{"n_layer": 15, "d_model": 192, "n_head": 6, "n_kv_head": 6, "head_dim": 32, "d_mlp": 768, "vocab_size": 7788, "activation": "geglu", "norm": "rmsnorm", "norm_place": "pre", "norm_eps": 1e-05, "positions": "rope", "rope_base": 16800.0, "rope_fraction": 1.0, "qk_norm": true, "attn_scale": 0.258, "bias": "all", "tie_embeddings": true, "parallel_block": false, "init": "normal", "init_std_qkv": 0.0449, "init_std_o": 0.0449, "init_std_up": 0.0449, "init_std_down": 0.0, "optimizer": "adam_variant", "lr": 0.00245, "lr_mult_o": 0.96, "lr_mult_up": 0.871, "beta1": 0.9, "beta2": 0.98, "lr_head": 0.0112, "warmup_steps": 204, "schedule": "wsd", "decay_fraction": 0.923, "decay_shape": "linear", "final_lr_fraction": 0.0, "batch_tokens": [65536, 131072, 196608], "seq_len": 512, "doc_mask": false, "z_loss": 1e-05, "train_tokens": 730400000, "steps": 5685, "dataset": "wikipedia_en"}
MLP neurons of a small language model. Each row is named by its layer, matrix (down: output weights) and neuron, and shows model dimensions 48-175. Each number is 128 + 32 x the weight over its row's rms, rounded and kept within 0 to 255. Numbers have three digits each. A neuron's up and down rows have the sign that makes its largest values positive.
After each neuron's rows, "fires before" lists the tokens most often just after its 100 highest values on Wikipedia text that the model never trained on. A number after a token or word is its count.

L10.down129:136071097171123143176139153124172106134111171146124164174153152164098170122090087118136124153188134153121103119094117137128185129066126160089124119163148128108137119208120089128082077167167121125105115130156162129091117128094116145080120193109135146173118123164179145169023141126143097147111111090113086092109112079151060100200089122167098120138160107120138111175113115157129210194120
fires before: "\n" 25, " in" 12, "==" 12, "," 8, " ==" 7, " as" 5

L2.down296:065127175121147134147146126159165081196108137107167102072133120125158204135151145102160166207132096200148064131157129119126145108119127137133128115161152115123093099112105115153146084144107109124097156084163100130131183087126118074146038093175140139108170102123195131154079087162120136119086179181109114133250168136110161103143126112105130152133117112137103119107170167162168106124094
fires before: "6" 16, "9" 13, "8" 13, "7" 12, "2" 9, "5" 9

L2.down313:175150138148224096090178107120102166212111130147150081120117135114129124137121205131143159124120197132148183134121076171159122156107061108115140106125190074064153080193115154124117195117090136172151133157123136162130121125120135150134120162127081119142101104146121097159226118169134154156121130131094126147155107123142141163089060117157112162061188117118173130089178137102096133132122
fires before: " " 29, "2" 11, " of" 9, "1" 8, "4" 7

L6.down668:090148149132119128175162121126161139170125151118130097177084155162140096162113127196127111117190148120141151147095113138153109113131127166186171149171158114084111089140158157155139062129105104097122172081125195077143160185178154067154146113149139102103115134096161144126162184152187124089171149131162173104210156128093153115062147133122080085110120135115212085166127131109158158217141
fires before: "s" 59, "t" 4

L7.down126:086118128084136159109228103132158222119179153129130123139127104139211131158118168151084160161135130120167102098138108040179140116148105116156100116116137069137129135197078138133143139166098120148079119091165119086145204168139138150171128127107112150114113104148196158138199097103137119138092160140128132134183128159164169103180125138134112156141088161130107087124140110141154131131155
fires before: "5" 40, "6" 6, "aska" 5, "to" 4, "ka" 4, "ami" 4

L6.down530:110180107142165127095224155150178100098111118120148133144098102125167156098075040072103152111149073091148155128119118159149163164177133094119083151130112154103136119127150140159143171147095142150142129103110052127152119098183135136142098123097175052110078115103123116144047111133129112117186146131147143131075126149093085170085181112152147144109157078165137127136149114142116137144142
fires before: "9" 20, "0" 16, "8" 13, "3" 10, "4" 8, "1" 7

L2.down675:165119177143158106054084115122114145119129118135149139196155138137082068138108126112114164175109157154113105130119138154101153146161035077136109157159124150129079148116123120162126171119186117129134142152164124082183161197104095146126118163166179130114114173114132176112091126173133148128123119185137154119000088139129121122130149093135134127183152161086152143087133162068110116102152
fires before: " " 49, "\n" 20

L12.down400:109120156152154091154111146132142095102173162134141121170135104119129083138131090103138131138128142114111128157128118159175129106127130106085098154098137084112151143082118079112106191179114161126126092126130116119120132149162128159116178145100148139143213151141071091082019086118119118131158125159084149137146141172126077152121128147135135110105170103114156134080154113131174122066150
fires before: "9" 91, "8" 9

L10.down123:162121062138110113094156154120179127181194088124150105118139072142126131165129147143158148154134177107114144141101112217130099195148063204155187128140179113103082107131203178149119146099169150170147126117077163112109181147164090128132136151081116126095084127127135120160204098177124149143090166135107130107143100116089158154138132157143139102119093183109159144114107104140114112186115
fires before: " " 31, " the" 22, " June" 4

L2.down660:176125121084194134135153106121174153142141089137114067138131097148100089174181142099121126116170188158171154097105080177162055139113138105118132133120128140073135162162165079064156160078131150125142116105111070147081131137113089133170146177116100142172142132116099137081137099140159083118131109184108117096125139100077094141119120128142149013190102121085151175131121144202090070098123
fires before: " " 34, " (" 33, "ising" 10, "o" 7

L3.down334:061151141130142094061143123114119129199103114112091120116118138091148146111123204128120144071140147117025168110086179153139139103145132130087109117151096128089140135114098168153144081150185144100090135111119160129105117098119163113146130116151194086132177094161160100067151126096106106145158091130100107122008094091138127109092187116137148122222132127124120107206121133130116089119135
fires before: " " 46, "4" 7, "\n" 6, "7" 4

L2.down619:159120085142065049141102193154078135099168145094091138139122132119106093128126150183117101123122124045124107035099126131147089132103096104126104086162136122114086162127137156095193102124151149097177121167123107137126146230132103173072140191138135096145075130121138136101159115126125081130155156175111097166032131151097103140183156152078139108073141110120169112175094122108174133181086
fires before: "-" 53, "\n" 13

L10.down499:091118143127181073142138107177150121115133210131160162074153129183151155127060074157134110136115187137106086137100156021133083141148112126085135147170149087152092156157122114108166071164098115129138115162131158104169116176166140129132144105153135149199195157104097116069103115167120119112106122102092153103119115105094109120122143126081094074078119067144073085151139161097071128088161
fires before: " |" 21, "9" 14, "." 13, ")." 9, ")" 8, ":" 5

L2.down148:190124153092131158174100146070145087132174110143115119132129144166107165128108145119161117126121146076119143168159115058085093159119132127084156065115143189117137178132115110131130104131113173112130106118168116080143213176104185126109156133096128122152100149109158134169184066168112169159112154099144138097235127157143167103099127119124118151082133120106090094137182190129131155105154
fires before: " was" 17, " is" 15, " were" 11, " are" 8

L3.down373:123108132109094155141145121171145127120136173133093103114158127119138127137149122119074082128086141151151162159108125112123123130126131144104100100073090170204124190142122105186076145131174142165102097121155064139177153108087088108157074140111116171129114131172116175119077146138098119119123106134133125149255142102089143088136108093158151082038145135113083081111141110139165169129146
fires before: "5" 38, "6" 25, "4" 21, "7" 5, "3" 4

L7.down328:114095085076106102122180097095144160176087151152087086140144152142171163139153116135103123171137141120145170108161122142168174122093120107123085123079176094113076096145164073127159086096106148119136129170139156093095173121131176161123143114089139120167122121139117095194091155179073159126151127139141095105041081171127118153178166124131089152186146101133059143148075139137156117167157
fires before: " |" 43, "." 16, ":" 9, " pm" 7, "\n" 7, ";" 5

L11.down152:098112144122147109085097148099057088095126088186103088123090125143074114104132178164113166103129153099133145085150118171179096105165137106107097121166142135120121113117089112117169114123107214088159119081197088133140107159094128105149128120130144171183075105102155114215219094137161169103100098099079107110153195071165140082095143113100064127097148099143122143113088145141095112142186
fires before: " |" 21, "==" 14, " (" 8, "\n" 6, ")" 5, "===" 5

L11.down23:101110101065124126061180115141142140170120154130112132119109114152110077137075078131148132099165134173186156101144128169161152200147146119140140127100166132135164124173108097117162166087120131116101140139073191147104149103106154194118180148167139066100085119115136175125137142081020057075132151165184108183154128138114121142130144085127111143158148122162148170140152134145131136151094
fires before: "." 22, "," 15, " and" 10, ";" 7, "-" 4

L6.down711:098170096115122109115112118111140171138089143151131194118136155154123111139100096103105052143130106089151099133081108111184114107105133162156094151143142111158101167144100122143145156076128146137118157126157168153083149098081074153128215139151172122140132136075132161163164107132083136154139145150131103220183099190159084130057112136146092112136178163081142135133053169138132146127104
fires before: "," 17, "." 15, " in" 10, " of" 7, " and" 6

L3.down273:119112179117171104139135141102096084136099184136113150159125131147084099125127132136110155161121154082118106056159095111098117166122201090143105093144140125153085081143093144100162144115134121133134099109134134141130173143160133110177142154138096108080085110117170136142211107178138105121119078116116073101227149145169168136142127077137122138100136119116073108147116121090183161134135
fires before: "9" 17, "8" 15, "1" 11, "0" 11, "3" 11, "7" 10

L2.down754:153109119112158164160102128140067082155136129087171101112091075156151128144143129127121044093133138152176136104099124077121090124153114131139054126135133164149082145102134076178095222133158106109137175131120084130093189104122073137142097103089163113128179151150112120107188134114132115103141150122129091110149127081108177155108106139174147120064169106137126120111080119176063106236137
fires before: " |" 38, ";" 7, "6" 6, "." 5, "," 5

L11.down490:133132175123075118121096108107214091151118074172075100079103141139086157153085093076111129137156183111157156136121179126158190119118138143104117082135139167170149110129102106121105143126152118129142097050169133119145146124130160141123165095110158159144078142140148137127049131176090031128117094129128144169147101129126073056146080101119108170090177141127118099170116143079167138140147
fires before: "\n" 83

L4.down631:148120115149129135123183102173147093133123071134162046137128119155110096193140081189178124179150136112161117078093145150120137136134115076119122142106087130049131127181142193096111108155121147121103171150117161109127082180144125111091203120149074160107100171123149127032122111135111079153155156121127120152180153122178144109053136154153124135131078175098119138083126100081144148133172
fires before: " " 39, " the" 11, "line" 5, " June" 4

L10.down365:067180131148138183083117114143132151082144105094155127039174044120140088116127094154119168179157109146131155117094150099142096104136130106126139115202064199125126096106137166130147150171131106083089151123112144091170166063138124146174094117118160165124118137103145118101154094131120133108119086082095125107103180108094137116179115120098120105152138164114115133186127120161128078122152
fires before: "," 24, ")" 12, " (" 10, ")," 9, " in" 9, "." 9

L10.down66:122162148082104108086139165160139077148103178189095148134143146133120057192078164090126077111164097109116085085135108047178168164141142083153111066106130147172156100146143095143126160171149111134185133131151084104135135143095137144154129095135113105157129137122118144194067183161110105138097140053150071114095102109111073073161120156125140103166164095165122109098154148138135144115138
fires before: "-" 62, "\n" 26

L3.down713:127118137200116077115112098155131156156139165098143159113162125171135143130081151083113144164148125106081125108146114130163080159097142129148121147110152133119110135169088115126125176116140118157126162147103083082078167093175075134168161128176132114149089118087132137138062142134071085062125141101167109166215113145138133132179049115052117153151102129132140143160207133089102173120163
fires before: "0" 19, "6" 13, "9" 11, "7" 10, "3" 10, "4" 10

L4.down609:186138147109095131090127172090105114190126097154176104121102161125127065132112103113129117161152111143179105137185104170135170112068087143109106099132098097117093162157107135141080037087171155146142108132164167140108157110147148121159123135096147083083132120130098181153014083075080175123156140127098124129160154096079127123133185089143110124079110111134116134138144108170085173131183
fires before: " " 47, " |" 13, "ov" 5

L12.down424:140157084136152126127106115089120142055128110156126099112086147088168077098124059096222142108134084143104093126116128132111099074146133111110130141178135132087175114162127179115149102155127064100109146120132099112162074150151118100164135119099137055130107108210111049153125123177106131064162103131167061131115085162158152150133141114143090153176162118121113137092175100154141142173149
fires before: " " 23, ")" 11, "7" 6, "up" 5, "\"" 5

L12.down637:060125079111156089081086155097180173151115151125120159064146126127151104143149079143118164113127164149085152127101143107091122143145156097119117166141133117161119143197120146132167070105100167087157108116145119084134107094164180150102081119129094176105176072130118112128065137142095052100098155192177121143152103161088157123128087172108107093096124111141169099138083095148153170119149
fires before: ":" 65, "\n" 13, "–" 7

L2.down746:079100164126123137133137084200107108169202160077130075153109170106187120097126154142134110117090111157130126147138113150074110126137111122148131153111201115113140157191084115108102106098133109191102147141111097114112126100164115122137138140151132151159112086158092073088040134109158165188141148109121170142255150129156129142151130173133105169053178107120160101164149118151151180110139
fires before: "1" 31, "0" 17, "2" 13, " |" 5, "6" 4

L7.down411:110170124133158146129157138160151124122154098144102196155107151167128124143160149143091117128134115082142161078161146123139119175127106116130196147110109100110154136177105140173130102099149113151098138080088166085137228132088065138167090115104150113130159067129164195116110156182140103110113123137100072173145129225087151128143100113144168096110112146145080164126129163079183145112133
fires before: "4" 42, "3" 34, "5" 10

L11.down340:162137126126119147090104119089115141082107146127151122110134164156127125183122125090164170153110088105078169164149150142100137120125096100104107140130118126126208107172103177100093210115182155138136113118128176151131166131123108157116114107157133138086169141121140126129255161077159154160139132110118126150124095121127121145147106142117132149092117129129172131088116108174163102110079
fires before: "," 18, "'" 13, " to" 13, "." 12, " in" 6, " as" 4

L10.down236:104078142125108155190149107115155146176127114104151128183117131152160108093098130125136094120115095105169135183104117119165115112103114075114176165101143102063088139143147173158090149175157115137136112177230158133148119098162113188083137088148144106148192153071155148108212111157122138117094136109133103118150122093153136103137150138165151111132196051154142094136065124152168119172053
fires before: " |" 45, "," 18, "." 5

L11.down679:121164148062084132075146136116115134104135111143079077101150120101099137107116180130098147134178122111092160099127123102117118116104086133178062114147150151144188113155096166049101141084119090107147100056142144134086111062195112148131105159086169047093127134143180149124209131073143161104104111138137157136048090110102145106151129142146146108128120169167117140123114133061077148153134
fires before: "\n" 99

L10.down452:121160090120097116120119134116131165156157126090128144140113117188065165116138185121147091167087160130129132119133109128151115145171127157212079060146175127142184080150090171091117098094200154078145112109146161118136181119177064138120092149134108113133225107103131139114118131247200149166118153144131112105123147130095152107159102147137140093107100108076152093125103074125129154241139
fires before: "s" 28, "0" 27

L2.down237:088107148164143119101161158056196104151067097126108176079146092158152152126107108083171138095116113086132141110136132155175114122112159155110101183172109151152177149132136132123136143127148149109085098097070123151114096064089133155124116097147092176104090153160154174131196090168135086170147178147161097129065166208146132082179078137120121140149146107158054129169145149061147127120119
fires before: " " 75

L12.down293:198120166072114129178117059159125153117120137138097109179129132101123123161152095084147080106142115156081118116106121159123134151114120100121143110057167080095174172157178071146148109165099109129126141166089153118138073129139117094113118085153142171083125140109166131103041127148062069141128221093160139111153116141136118099122150104172175097153153157156149218115143209137138159102148
fires before: " " 52

L12.down196:188103135100130107097128077145153101131076089166114158148115094117137112137122164126092129166142170193155174148177131178134190125107084130130131104093111089157164137191109134159177126175140113049122075107166106123201034091152147111110135100143146107126121121132133124163113136145155130104100070123112060136141056067107116075153119121111078132105131110169108130134119080079095108108134
fires before: "\n" 55, "==" 13, " (" 8, ":" 5, " ==" 4

L12.down462:112111111122133123132067154128119128071103119138113070165098149146140103131168159157111157074147107132110145146070135147095121121109107141097089166255132116174173100080099086130138112142130095094131105125088092166146122120120091129104148126077077151127189192121190133117186105143180147171131151101121128125027183111160122117127087105125105134202092157149114173135199130171157047127152
fires before: " " 56

L12.down184:135051141097129123147127170070126185148096144080149143123181117111147176137127125121174113121107112115181162090149123111072102085158091125152094130138092143143119064138142061111106163137128122182085134127135177102149099173118066102123165209117131183138144048130167077113156093100147107110112140099176097142063140137140117139106186145122179122118115122148176086153138113224156097155128
fires before: " " 41, " a" 5, " $" 4, " the" 4

L2.down119:172155137130182120118161157091089173053147130123117108120148122109092126118125141135124172119120097133150161122100100140094125095132102116109125140118131122105123097130131155106146121161179133136147166099082142169120113104079121060144131137121136122153087130125125138003170118138119130137150145137091130129000123119130163141098142108146137143248156147105148113124126138115150135132149
fires before: " " 47, "″" 17, "\n" 15

L4.down494:150149126131197084142142113172112088132142116134164186150148119135093158146125128105104118164156090098141158068138133172187148107120142199114108107164150116158168115122147152153091134085075096131154166124169154156127119184162159103078166095151123096104178110093174101124153098122186141135146151146186127157147139139117142077148098127118156122084141113170185113140134082183154089060166
fires before: " |" 59, ";" 17, "." 13

L7.down235:126147146092120035140083108152119103147164128056147181161212145138118158077110120146081096130127084142123089150167084086096131118094109127159114122159135108128125148173114127138099170115149097075100198108196164145122091136083128120104142165072156105125147044108149141119143150135109142113096158139092139096151163137055116070083066069162140109165142099107119158162110164109215144179107
fires before: "0" 19, "1" 12, "6" 10, "4" 9, "3" 9, "5" 9

L2.down425:130128125154147141084131101116177159116177126151145139122122096143173087096084130127102181143145121122163111146082108151141125095175150111124148118155062141166162139109134148201173149155129133168124123138145164112124100149133174148112144168100154147134125149128114126084138138133096111113176115090127129135015147115184130189078143127105144145222147202128089133146130170122170154103074
fires before: " " 37, " r" 5, " Ch" 5, " W" 4

L3.down50:167097170110180126085129098156056155168059116160132116130167142096104157101145143124134141127215099134103153107152083140107103177112084136150085125171131135125135095105171131136137105132150111109143127037134145121114093081091135101120150093074145120126112190143150132105183140109109078138116110152061109085000114130151132138091179144135158123235129116114138131171076112182163117170144
fires before: " " 50, "\n" 5

L11.down419:158178166153141093107175102140179174126150145099106138184096082102153104078183132124168128102108123128103148128180129137100157152129061086117150124133106113073112138187134136118101136146117156104099146111076102135075055140119139082224134114123131105157131109139093089139093123134152141100160094097117111163049094168134094067102206056163177180117128144147195146186124115130157099190142
fires before: " " 28, " in" 10, " century" 7, " by" 6

L10.down732:134109127099145094087134121190126138200112123150133156175197154138143163159116130120127141102093104121094130062135094134090133151157098095141117178147042132124143143167090093176111152143152082085157125144107079144088126140140048224132058078109154160152130153160109114060133131198075142097149119126092111134121148143140080121090172119168077151140115145128189097133154105122151089203172
fires before: " " 43, " (" 13, "0" 6

L12.down613:099121172160168153124157151117124170181126095095155132126112090103144127146098203193105136133137104093093129173121182131079127113146139070111133118149125122120125099175096094076140149135099127135086134096122175145180181189108138153166195092113124124175068134177125133104040082098150130142162101206174127088080148139179139158108135128163034106119102103125158076112117107123111102167089
fires before: " |" 52, "\n" 6, "4" 4, " election" 4

L3.down101:171158098116153142143147080138112109115118218127100150105131166116183169106143160160099122155115179077155107133157121144153169148126181073058168159158104089171105116121183151140113194052105070180155156115175122144092116123081145034114123174140123085105100133089149182048133156152130115106085131086164183122173147108113135119104096166117168097125096138102073141098147125140142165148072
fires before: "1" 66, "2" 22, "4" 6, "3" 5

L10.down80:181119216154161102129101091134092124135134155115079073116140101087126129118088094131085161108102181156131144135114127126070090108140081060126108151163120140166127153126124161103169048147055131101108116157153147062166095125153081125132122070102104132163134156094175109119046111088117077075066087154131163118140102161129169093127102123136125139116142077133123090134136100104113135108159
fires before: " |" 40, ":" 20

L11.down20:123166150107141167124163110139136111148128140111065135131173150081105151157124110178175133097106099058164170097170119130113118167105166110142145154029110088149106161149055095138130126141145112095182111161175106084086146125143123181167120118120060149097035183157147208141091151099116106143134079146131120069120147142155108132156117146152113163109118192155097129124180120129141098089157
fires before: " |" 43, "N" 23, "ov" 6

L11.down624:106085136165078119092130144150207149146161140094140126197183111158095143108099061148066077129096207192121136146139097111147093142167158108110133137175111122166111111148081164107112116107099162062154092108143092142158172066147109155098109183121167154173137122088113114149119120084108168107092120151150113145144154113126096110134175129067164147142168171095125091124118095123090088144123
fires before: " |" 41, ":" 20, " (" 10, " on" 4, " to" 4, ")" 4

L10.down262:135148148079120125153109134126209131152181100113129075108122148103132121125150152127173149133161129144184107087137131082186109165104180106105108098124156108147143153096115063098160189142145168145111146140120087118126165111119142093120070141143111098187164128168134211097217084119143153150137130162080079093164130132193108134161131114112104096128052157112097095088067134093107132171066
fires before: "5" 15, "6" 12, "9" 10, "8" 8, "7" 7, "," 7

L2.down556:147158132107076082101066130095134084132183179169168139152180099136067154125082144134124126168075136163163107070118105095106142143075144118145175175178111062160108099112181104126189110115132103136073144123158135135167186134117112104177131144102119095124121190183124112159103139093146075064135146141079167193138129109166072091133178124096153151156160123098153159136148142116146155146120
fires before: "0" 17, "1" 14, "7" 14, "3" 10, "9" 10, "8" 9

L12.down482:140113113120076170111146178133139169150142155172098140106145135096082073112158197104051153131074156146123179128183103134179080170145133142163204155164115144186152156156106148112087121128132086096115157097109129123116138156164101113136145136130099086176091117166122112090161170164076141132109119153175152179138192139118100096100125142190114101212060171128118154123096116134109134105182
fires before: "4" 29, "3" 22, " Succeeded" 9, " In" 4, "5" 4

L3.down647:097135092130064138198197122133123115162132169103091081145092104112149163091115112099122091140141133062131149031165122159133102119105109166072140110090125130190106138136115068171178179122103081124135129121164146133129127201137120153131099115119126103122134118144114141113075101147134165067120151093125156158255110088109130111158167163088138131073173131131167118146150116140068181143131
fires before: "1" 28, "2" 17, "0" 10, "5" 7, "4" 5, " |" 4

L11.down213:085107095132130105104105099143103136145150155138116148098149145158165106117130125175098140098132131150075106158097080175140047111170080104103116155169160096138157068098115118175137160104121148144106094174088150100164175150137092104111117106136121175116122151132123145063183143148102141117098128144139085063121108050118189088129146084164138067151138134140204150171120129093135136117088
fires before: " |" 36, " " 31

L7.down330:114074122162180092111123128137142099160123098125108073139115123104168117125129077122119133144101083076176151131123067060193077141146174131156098131149105120156132151169129148118148147085122124103171167169153111106165131088088129166096150098143113064116080120168174074172194126162149197119067054113130112082169088151137178184126046134135129128099098098101196148088108096183107107089117
fires before: " |" 55, "," 11

L6.down452:188056109166133145171098087118045100135163231086082180157166173128134079124076131149165126142051128097109144108143183152129096158177097124158046107143151165160149092150124113107150186110133151149124138092126120130097127105134161112133155147165128187073134157142127137129160104150089105056152079128149123103161143124166122175084098152095166107126131134146115174134024197158096109144116
fires before: " the" 16, " a" 11, " in" 10, " that" 9, " to" 4, " him" 4

L7.down379:099153079130146106178138152133174137119141151147090123177142096069112188092104196119108122137133136101123122100116149152143095147128143098111139100155070191103161131147024152148127125090089114134065186122119160171222169132104136072126139133116104111132139158115154134130129136119131065097131177131092109117198128116100152151156142146146062160121160141141126101122089047092099193153130
fires before: "\n" 24, " the" 19, " a" 6, ":" 4

L10.down330:126113143097126157146149090095130086088172183126123074141155088140123183121148133086143092133116157045129149111161078093143108138195118135177077123178102141155179087168188118100112107196112081129108183110132122099144151119116128120063078122060110128131183103129138079182104159183169181121082086106059129132185167102116125072106100126094235055132147110125119151160093098096108168103147
fires before: " in" 25, "," 9, " from" 8, " on" 7, " to" 7, " by" 6

L10.down356:150085135142129127114121123125076096173110154089112121148087100117134140150137091068053090078129079101055171163103144220147178127165160120132077103143092183125140150142170103129149105109119115125079126105095176089163102138156104081138105163094123118064109124107146103198133114122077115206111156166153177176192146130103085106126117132085144101090168124142133095156149160139095085113198
fires before: " " 38, "." 22, "," 11, " of" 9, " to" 4

L2.down580:136110183141135125147177109155089117133192175143151091155148120209060139068118135156151135138108164055107145062154083140135148117126176150106122094118167110111068106156143139134160159128107126123082105085153145135092146144119135089095137098172086129149151171110124180143171161108080074096108150102124117150255104119115170149097094112093101137065099128144114110158162105103144140147159
fires before: "9" 23, "8" 22, "7" 12, "6" 9, "4" 7, "5" 7

L10.down101:168146192134101163122146102094087128130206111095153117130154085118129103062101155126103119154176133118128081106142121060197107121161115141120129101092104160144090145152172098138175186128087124133104080100107052150164168148161136091169172131119149114127161120161117158194015095181179162100147165105134140138214078109133124104137144167119133134097110105100124155125134143141080155124108
fires before: " of" 21, " was" 12, " is" 9, " took" 4, " had" 4

L2.down590:157128161122104126143179108123152111164073192126123131123183155173077111175148119119134184168138132116186123099123102115154089109104139097114132189113119090096137149085121125165162106160157148133168133169124144139128122082155143103163155130097121169130103101151107110093187171161130128158144098137148130165067139144146116173086125139142039140180157144100110133092106146120198141114154
fires before: " |" 27, ":" 23, " (" 8

L2.down470:120167089119156114110133119122110166142155116101111104159169086155112098149111134102136147093128147129152130102115141176067110140163099099131130151142127139163140077095133122154129112137130101148140124092122126170058078135123142142111135140076149140129096156079123119027163119116144104114156090115080101112000164117185156165100156098143162151255133137127109127124072110182120113163121
fires before: " " 67, "\n" 6

L10.down453:133089163099104115143124164123135140144115111176093080076159174139171092109128122061151100140156133091106077161174096113088119151068114129153129180181102113089112138113097133092077204102152096064105140125134107100145134164078145186101141082156117118107151146131085142110107162091116100130102141144085145124125132159145150068142155064135096219090105183109056084151175125140142110111136
fires before: "0" 21, "3" 12, "6" 12, "7" 9, "9" 8

L2.down516:149154089126120146123104098172131134149146163143133134162127143161093124092207125147111108177146172142068152152133129206153133059127127148102104143232175118138103132140181117178192179139166126087159169072151109160164164130083117152127089142115143075129134145138155127100163136117133108095132090123136096082107070128162134139168144118128111084099177137074160138131179155176101083089196
fires before: " " 32, " (" 23, "0" 16, "1" 16

L2.down615:116166095138133088118142204090146193124080147105146187082092091206137104131098125111136128144118090095118112060158127170155135146105188127137132173141162158151133206135094168133113166172130097069096121119061101119110084111070126125126185100126085160133113166151134129153177042168151090111166121131142091149160140187140170147167075166159143094122099093170084101097115154086168129159134
fires before: " " 57, "0" 5

L7.down388:096097090109097088155127144121136147159128158078112130140187111054119086103174170105057112196134191123087166082123121158102089153152141110040136135089113162150157133111075163063153106108135149164155126198123090168131150118160132163072144145151115126085081118105165144153063186146107150101126099104184127184120147136123169089160114114100123157065127116132134135116076144117109100173111
fires before: "-" 69, "\n" 30

L7.down507:155157090109094106097073136141137132183110128164056176122110106143059118169073162146157097144122065136154091136126150078142088111106113168089080141158136141132140112120098151133141123089067147213113112070169170182121145108094140122134116087118112150106172070087159180140124185189121097118113156133147079161155106114101155164124071094194070090126127147113132094141093151107106135166117
fires before: " " 34, " |" 22, " the" 8, "0" 6, "," 4, " to" 4

L10.down269:130133092101170132202129115122103201131101186133122145118173159104138129182098167128067124140119178152103138178178105134141074127139079116134123109139093148173163096097117152149111148119110125166140183166141164140162187105115121120098216110088157097116138134127105131072129137108093142166107046158113094126099141170166073072101198166148118201121136148073102115124115100119141103138154
fires before: " a" 27, " an" 12, " " 12, " born" 8, " the" 8, " in" 5

L2.down727:128096109133111173128101107116112149190131094115172164111127108089155102139125042142128119101112156160124162178135169170116117109114120109113138135113101162098073032157138146087120056099095095111126104102164166066082125097135173127114104151164184117138175161155153086115129124095140110135073109137104078135178124085067150124115083141156159168072063111089159148117120146203102141169127
fires before: " " 30, " the" 22, "om" 8

L12.down485:129078129194092176102145135139130105160173132089102151152123127107047086113114126125111145173134181174181141145070066167182144150165100133126116142124142102091133189165134070131111141134099115103159161206119156198144155152117145138136140130105169150113099072185136145138082151074166123160125099106138090115166157053145152137166051169119119079124176136095089155214134132131106090097141
fires before: " " 51, " (" 30, "E" 6, "W" 5

L11.down64:116150149118080098126135096111134138147141133127105082093114145120168122082098080109125122098107145092135114115141140146142175080107165080096191173094140067133122206162132174129122149119141145140141138186129141124079131127088178167097089119105146098161124100195207135149210151137100179104128189071120132105144125154094116146140135169133108134146132131158148128140159149147162160133161
fires before: "." 33, "," 18, " by" 5, " in" 4, " as" 4

L2.down340:135101186135174118131145087164128115161110142102186128129147169144132174193105099129098116118130142125128115079131147128160128147100128091141057106195132145124060062158129082133099166075076116092197159086150142127072126087107111045123130157135174104077121112113164089067188134156175137124129129085089152127255141140175179082076150115094150108088151108104083122128192148117129133138203
fires before: " to" 29, "1" 18, "0" 13, " with" 10, "2" 6, " the" 4

L2.down136:145173193138158093098142117101143120148129177110124135095103138134142117127118122130116119155157116141131141116137148149161084098083117058158111153128114091144132095056175110119149127067117128127106121140136107098130150102112151103067138138159130157135087168112098149131119156136160159079093184119104159147235121170164188111175093106066189171112159147183117085189187122123128139101076
fires before: "\n" 29, "==" 11, "5" 7, "8" 4, "4" 4, "American" 4

L6.down500:167163158039097133126160075134143111157112143142056103120169111100120137092121108107097116126108064098135154083113161118106091124136146146104123096140147120066177116168156201110114181101072127092105136177056100137152167134125212127101076105169105090105043107166118123156159126161150149124148099117132115165144065140131117181219150107157122102182159155100098116105081108116124152115098
fires before: "\n" 58

L6.down214:083176104120113125112126133069096163143141130096127158143106126103119158189065112113085146154119106080109184160128118145138119129180108112128097108094173102100162072148142153148138113091091105129146117098146103113067073118061154143132133183052140171133140102145104134150138112108153120153133174154096082062152121164113128094154164117121082156107161110146072149096113156109142141158112
fires before: "5" 56, "6" 32, "7" 6

L12.down139:126125144130162101146138148122114171142173148140177117150116164128195142133124129141076159119081129118061109154138114124087111123157055125119138159169117121060074156119151162137124100088144155159142168124089159105087126198095082112096096091093122104122127122105138131085203101081161149171120156189128158069123117150126143191130120162159092077153123100121096207120118095128113101152112
fires before: " |" 65, "," 7, " " 5, "." 4, "/" 4